Weights of a small GPT-style language model, trained from scratch on English Wikipedia.
Size: 8 layers, 2 heads of 64, MLP 640 SwiGLU, 3.77M parameters.
Architecture: RMSNorm before each block, rotary positions, no biases in attention or MLP, untied embeddings, normalized queries and keys.
MLP neurons of a small language model. Each row is named by its layer, matrix (gate and up: input weights; down: output weights) and neuron, and shows model dimensions 48-143. Each number is 128 + 24 x the weight over its row's rms, rounded and kept within 0 to 255. Numbers have three digits each. A neuron's up and down rows have the sign that makes its largest values positive.
Before each neuron's rows, "fires on" lists the tokens most often at its 100 highest values on Wikipedia text that the model never trained on.

fires on: " of", "ex", "o", "n", "en"
L4.gate109:099155157114154144112131168132137118116103118144171095132074149139117130122102130105082130153146151144162122096145117135115102138115128123123107146116164138136164131135122161170151120154143119125155128080135127158169139129119150131157111139112122130160144177152114135096112112144124170153
L4.up109:123105149137103128177106127112119134135114140124140112085155125126126138124084146163149118126124136130110146137115127138172095122111163104129157135149125131108164125122173115149128190090109126137087099142158142112144180101081140133113107120121119117124176112141091136064130117123138141133
L4.down109:144132141119132165129139136109178132102102118167135139161129147151132157143158091126128085163109077104137074117133069082139104107143108151087128170120156107131101155112126136136130117090133127128111130117117117134125145077112157107140096089067106114126125099086157152115194121144138154139

fires on: " match", "li", " allow", " young", "act"
L4.gate304:150134116117112127145145157109175109212114091158132113104156181131099172154111129149151107114165155099169133125106145148140151161164141171127113135124096175172146180132091128113120130156141099139135146123115105134143076180121121096133120175096149121106136156112142163144090147135151120157
L4.up304:150129153117138075149103100097104144090136097137135112119134112156100129138131125093161126089147121103127123149105155148111120104149119144116183183121137142120152144072086111075123110149075156132151135115134142121105127096152072114153145118119191138128129142097157122116149156096110133138
L4.down304:155162117119082149183142117118126114105134177111144093115113148129125157165175091121146120152119121113146119146156143106118122110110137168151163165125140110096154122156097110129102091070122157181139107155109127120125110105154105093139127138145127140154139148144115114142125132093124120152

fires on: "ce", "ma", "y", ".", "me", "ra"
L4.gate28:111145163114102167121128119156137123172142197076127102140111136102106115133106135112149066144133153119135104120127105106122107087126135178132127116122142089154149144121163082119113131122128075133101125128149099110106152143118115103153122124163142143167113114126100153114125141099124097131
L4.up28:077183130136104131129128099153103095140106123138096152133125174094152107127127134119140087105121114117135135125124101115092160107150128140143115067110156092127163116132152132115147166143167114146108139131139127131094112149125119133149165114132148122130148140137100137132166095147133126108
L4.down28:128149131180118066149150129137112127125098130147132151089179120130120116154103097114106165102133093101152136115133140167116098131158126093132150138126144126115086162124117157152114156139117139154146101140130136083137145074142109112132128117136081121131128142130146126155158144140127087154

fires on: "y", ".", "hy", "ation", "id"
L4.gate444:122134166161131138100154127179135136169144166097126136129108135147108110130126166102102105170142137134143148105100135137130132144103120157138068130091093118131163120150146138116129193126113160179115167109128125103126122098150150136116142163127147145143127091135111094092113152193093142150
L4.up444:159116166119147098154166102103146170109123120165148089158163177129148093130139135156119133135137086124152180120112143128150169125101084130142125083118135095176139136124135120148126135162151126117091101118143100153106120154124139128185158140131128138092145120135124114092117128128133118129
L4.down444:117118172116141103138110097150091122106155160086154127115154128201110163146150139148136165120083141128152129140106120140107143130105123093158112107114148123115132145200104084123119141146136138150147065159141127104122121145133149131124151127178097127084144145146137151132101155120144137161

fires on: "ing", "p", ",", "n", "st", "ne"
L4.gate550:140111136157139156123149115092117131142104144144159100118166174119124166124137123144142106106133140165154139087118132140142192146110139118166144131125140159143122134128120112097168156168135088139100144135147109106117118148102130145075137120128166133150129157121130184151139107153137133129
L4.up550:109153133128136100109158121131130106125123137165137128134092155142132126120146129133122111153116116135136138126135124125124142124084090123106146191125075096148193139154126136111172131115139112162154148091139085102141163167098081160091136099165141140106132140176119179086125113119184078151
L4.down550:143152098112106108098136177095132118151136121167082172138111154135123143116105098114166146140118127092114082130063078132141144112119160132146124118136115158070170119124100119148109129162145143089120117092149163161116094082100143116147143095144131114135115158124146125107105108096131124134

fires on: "port", "y", "ct", "ce", "s", "ch"
L4.gate68:169121116153118154121108152151140123096091095150086092127125128102123138110131111131111105129141117140157129114122111136094160149086111080099130083128117169120127119140138171138129077148109114132132140104137113130125107103158166182117148083132143129118152111120104151133128122141165123181
L4.up68:170114109141136124147141134117113113113092110139109119208111114145146117121132146148139154173139173111096113139116139122141132181142119154102160164110121136152114126140180138137134133116194159123131139094127110133104127156175122137161125141113162159126119149091108120096151130121152130140
L4.down68:114087129157082142170104140124142166168114090123129121143129113134141155153161130146085130110097142134092126127155107148090113105152151173074111168153112096124105149137138092140144146147136152110101123161129081166180109093106121107124097137116131144105111139085146175156120128139122134121

fires on: "ch", "air", "ach", "ck", "vent", "ak"
L4.gate617:149154134140123092112145119156151115100108119095185117155116090151102156097170153095112156130152158142189109109147131113124151108090102166162179093110099132179127127123121117128142155116124118137128116102155131137155095118157114118156131134151089116117122125132111129159135123094146133071
L4.up617:165095126121130114117141125162149156155146120121147162119157158147091172137136108128105185135126150071130141151128116137128171144139118131121136151125102152186159136167081135151119117135138142153088109184067131147110137124126134103130122181170140153102140123135099100151124145129100166121
L4.down617:135129124124172124137087130126143138139110124185120099128108142117151141086133113124111142145144091177160158151145163081097126123123142132134133151100086111102148090138134109133136147107126151149136102141125114121134103116126155144153120139160098130104177090152163102132165134159097107110

fires on: "y", "port", "m", "i", "q"
L4.gate287:148139120115106155110116151136127141101134081114157146149121120077117112117142131043086130145167117180122086115146102105094146147138103108148134104083152144164170082134131136128144110117145135156126124064160108134146143109154112149145108087109131102141140128144074112106128117112138130128
L4.up287:148161123134138141129135134149137079159198152129163133172075137135110136139103076113111080081169125114136157165152154117117088161120099106094152164109122108117115116142098126159109112102113176138124142133125125098158137119129129112184122080127151150119088129127110122152168140101087093112
L4.down287:125125131143129147115092140145190122113115096101119128154125119141165163154117142142098141129166125082117139108127125112106143156114115119077140069148104090162099133109091114146140145118145100093140130147083142113155147072143116121096096127107135155124117089138163114135162154103136087151

fires on: " of", "um", "or", "gin", "%", " a"
L4.gate319:127100114103113110078108134113132171105116142090126123190172100122119147143149133144119065139105108126168148112079149118155147080111108130146131147108128149156108097135178148078121120135138153123112148083140115154158103141124114139133104176140118133124131125136128136121139138149107157155
L4.up319:120164147148138123136115146127138149098123159134144141146113167133107083151081135137164132133140118146141131144136168118130104090132134139128108117148119113133133201082100101126203142088109118168137123166153126156061151140117132134147127145103082140118115131137135124129153128135069104129
L4.down319:135135132149162093172117114127108130158128126152159120114142115134147133160142104087105161152106165137116186128131178134092155149125140145186171107139130109117107098125156127107160099124103165127129141158082138120135163158171127172179152098092163133096150089148125094103109125131162157147

fires on: " of", "mo", "u", "unt", "con", "re"
L4.gate136:166124135106080103158105080149150113139120133108159152084122130122114135085093107093147111155145129130120125163118136179132139097107147112146129105112150158180149155126163152106157129144131136124114147127138108111147090190084142121200114118107154139151154149123122109119135167099133139139
L4.up136:098131117125147107147108104121126111132140167102139147136133134094147091100154124105147124138150101134131176119117065130101155098125111143090151113111127092139139079155128148126188135127171104153091091086110134144122103095096132125104127126092122135117139145147132097138118110168125139112
L4.down136:140105161111122124155121106114185134096103098088119077129111129128158116140133125130099173098093120114124157126103151125106111126118134101140140172118150147158113145176076154115145120136110117154156103112118114078118150115122101094141131106111133107096124147118145115111133123122157133121

fires on: "e", "te", ":", "in", "ate", "ing"
L4.gate219:132124135112092076133135132156121112131144112087111147125102165113132171099155153129107115120147094069174116151080190135106148120111156129129135118118151118151115141089199140160130115127124135139104185136166102111114113130124089138166104122143107177110107117111180152148145087109140169093
L4.up219:098107155145119123116106113120090143121104141103136156126123099129101149122136114104158142122126095136128131126147090130107104163118144123166162121100141127134103124164129132154096133081107146108143155110152097115139157132137151124132144113166113117136120138097147134130116140089143138120
L4.down219:123146138119135129142110140120156147151137127178160141170151151158131099151174160128099109130119128107156089131122109097097107130094106168131125112107135130135102145147131133116148124105144108126142110121102143072164130128112099098111127119116133131078105121185130148112146153131086084167

fires on: "s", "in", "z", "us", "ig", "as"
L4.gate357:103112173165103117110152131119140131149126158101141122140111114154131149119128113112137096136140128098118138117113165121169077133141156143135172134119175103120103125138180087176079114131122112142136155128136100158160104120131073111131125094150110099138101103126118167148147121142177115106
L4.up357:100124133159158117139121112102083132162102123141132146104172152092146126119187121117082135108121157142102110114127107110158122108141154119132150156092153157140123137121113117146127122143130111144141116105144103129087104147119151132129061149116116073149099133133109119140088143147157133110
L4.down357:096080120150169134129100135138147127153130114095130062079126117098114131103094126079157111135122119143114157117143111098154128158104125068148138129135098143159162141111126098140133135112145117080121129137122126126148109114136143174108147130141132135131139160144111132146180133122140103156

fires on: "ch", "d", "s", "ad", "at", "amp"
L4.gate218:176143087159123097133108135119126185117125109137121122183118138143103123148150146131101162106172133147100141098116118146126087135119166108155136174146103109177155118136111131117152107123130069156129123144149081166097159118108109115169120155060156141114116087137161113152119144107114150100
L4.up218:166109107109141113125162116132152133149133128182186095103116150125113133097131143104136161152146121096130163122131136081163144145042158108107129148102148096139122150116117146121134145112117121114125056192133146147135102139123124151147108115137140107153163171115120123142086116162147124127
L4.down218:123128142141181120118140127127150137150129175109122156115117106094135177125148122150166123136130147129116143102150118135127108121099139114111155153104100133076135118103122129150136142116148141168140099111138105129113103145114087091148114114051135127135137162122161139144126121141129179139

fires on: "d", "t", "ph", "en", "o"
L4.gate36:127129107173116104096112125081160178110124155144143086160086156093055132145094182134098123127096160118133107134124126136125127155121093155132111162116125120121142132151137137110104137127108132138097111149158097126115125105112128137153119142102129127128071136132101151123064126134140088148
L4.up36:163122136132147127101143106080116101139148140112156088137135146155098150101100148111117105086144137106141142114072152108135136086089119104157125094122210117096109126111149149144081113105152122073145119168107147125115149128098127116107136130127167113167139139175152118129136102152132172109
L4.down36:106137125127146112107166140175166070156110076115155146115147130122137145109123117115103107149125135096134109154139115116127139149146140123104128133132151101166130132132101111147105137153115172183158139078101113135127122090104155088157105137098137127129151099106102172135175148094176162143

fires on: "ver", "op", "mp", "ed", "on", "am"
L4.gate507:160126083147105134097135107149124087154126126133101127216122122112132146122117084090132139139111144108142083109131155136177107143162152133144131133127132082111120078109151124147096121130103140142119120102168115147109132122113089145090144130086112078126103076100135107150163158103119129114
L4.up507:118104109085108116133103097088149138151113125133138185145107136148133180113146125123171128111142156064099125123114134121128142089098104172112118132144134104135108164100208108116112136151101120099159135178103117110116151145101108130157124134132129108089135107086125108116129137092137167194
L4.down507:109090110095135137130121098090134136120091133137149143100116102157125115131127130145125113130124190163151097098171100114151119117173105132131135133102135144127100145102135147126149123074154111136100139089116146116144131167148126108113106099088120123069151116115148178127109094134106117149

fires on: "as", "ex", "ig", "on", "at"
L4.gate248:107089106148097129117119103126113105154133140135110092167085106124110120130140122100172111149123136175125130146102139169109138158145128144110144118122148152101149150132106099153131130123171126134123121110137108163099150132136080160147085118078136128127123143138132152127132135184114128139
L4.up248:101105090166134122149127117085114100138079169131152122124149168092123128138155161104125152112145168124112132171141141103168151085133119126114132137152166156138112111152146196166113127112129118145094118128124151146128150081113149144146115180136139106137112158153122095142114132119137153165
L4.down248:123134125084123109166119176137094127168078130145102145128121138117151150134142136103119123139125131102130131120103123094112151087085124109148151179117120150094115103128114123076117117134110109125145137110115134090097083064114174101115079120144128134147140169112122118144138105111167087123

fires on: " and", ":", "p", ",", "ing", "pt"
L4.gate405:161124104148138105134124114114128100155099130120111132164134141147135124118105130152127155130143148123112142162129119173158160114137134128153156098118106117136132104177144133146164145129185112109102169107095175108102115150168183108142122122130147133124143127102133137134115130113169119112
L4.up405:127155139130143132161131134129150119118143114150120137116156104135129122134182179157127130118093113111144144125107108135127168135087120154170152145147118110119168088128105129152096104114134142118115159102139148107141169145133130098166119120128167139133158076082149125137110128128154079083
L4.down405:128115086090134138089111151118159124131123101146169145143137120107191122148107121120124113158115119081136101126134157122121150158112105078133117141117111135147116119127166139097120125173154093146180153118089132164131096106142125161123139109130113117119125152124135144145140154076174138137

fires on: "y", "b", "B", "ide", "ack"
L4.gate303:132131092160135194144134133153122099109141106141156147118142148099143130126122103112134111138155113165169102123128147157135121120138129113125123134138095126150149118141145118131155077178139114131119163144135139086120132172088082173123135141137126095136064123101078102123121144119111123123
L4.up303:112158108120072143108137122112160125114133132143082096120139127139110120124105124109124087143162113130130136128119113083103148132117111092170153101150070134131115118165143124111140117140152141184146151130100146175142154124151156146111102125115140135159181130085134142143101131124123074122
L4.down303:171096136073130111101110100152174135130145149135159144166174107100099165124097135097139113093115112122133138130119091121138139143132179103133140143123110155133132116109151131118107166115138113057086139128122153099137154163158136123096127153152110082125150134110098110121150125145168157159

fires on: "ni", "i", "ie", "ed", "al"
L4.gate556:135101129092147105150149138125079086153118124087104121146149134153104145102159117074112098140136119139107158096125173107112119143142074131122134147144128116102127149096164145157159119093121080148098146118161154111167111152127090127129158094112150131098143158187147171147110173116116122117
L4.up556:088168141102114105091110156190120141132141124103117138132113172091093129120157154137136089122104095087139125084165146149096109096117087137127172119112148125168087123092094182129103145103138131115168136147157124150111146167153142148160154143161134153129134128154086117110110111121116108120
L4.down556:091108135142128106137139124141116154146127138109100092140135128141111158128098115142100157102115153157135130148166087124142139111121129101128116096183156123136143122139139116142134090102108093133124129101161133108149128160112148156159129131130153106170142124203119149122139123181080100149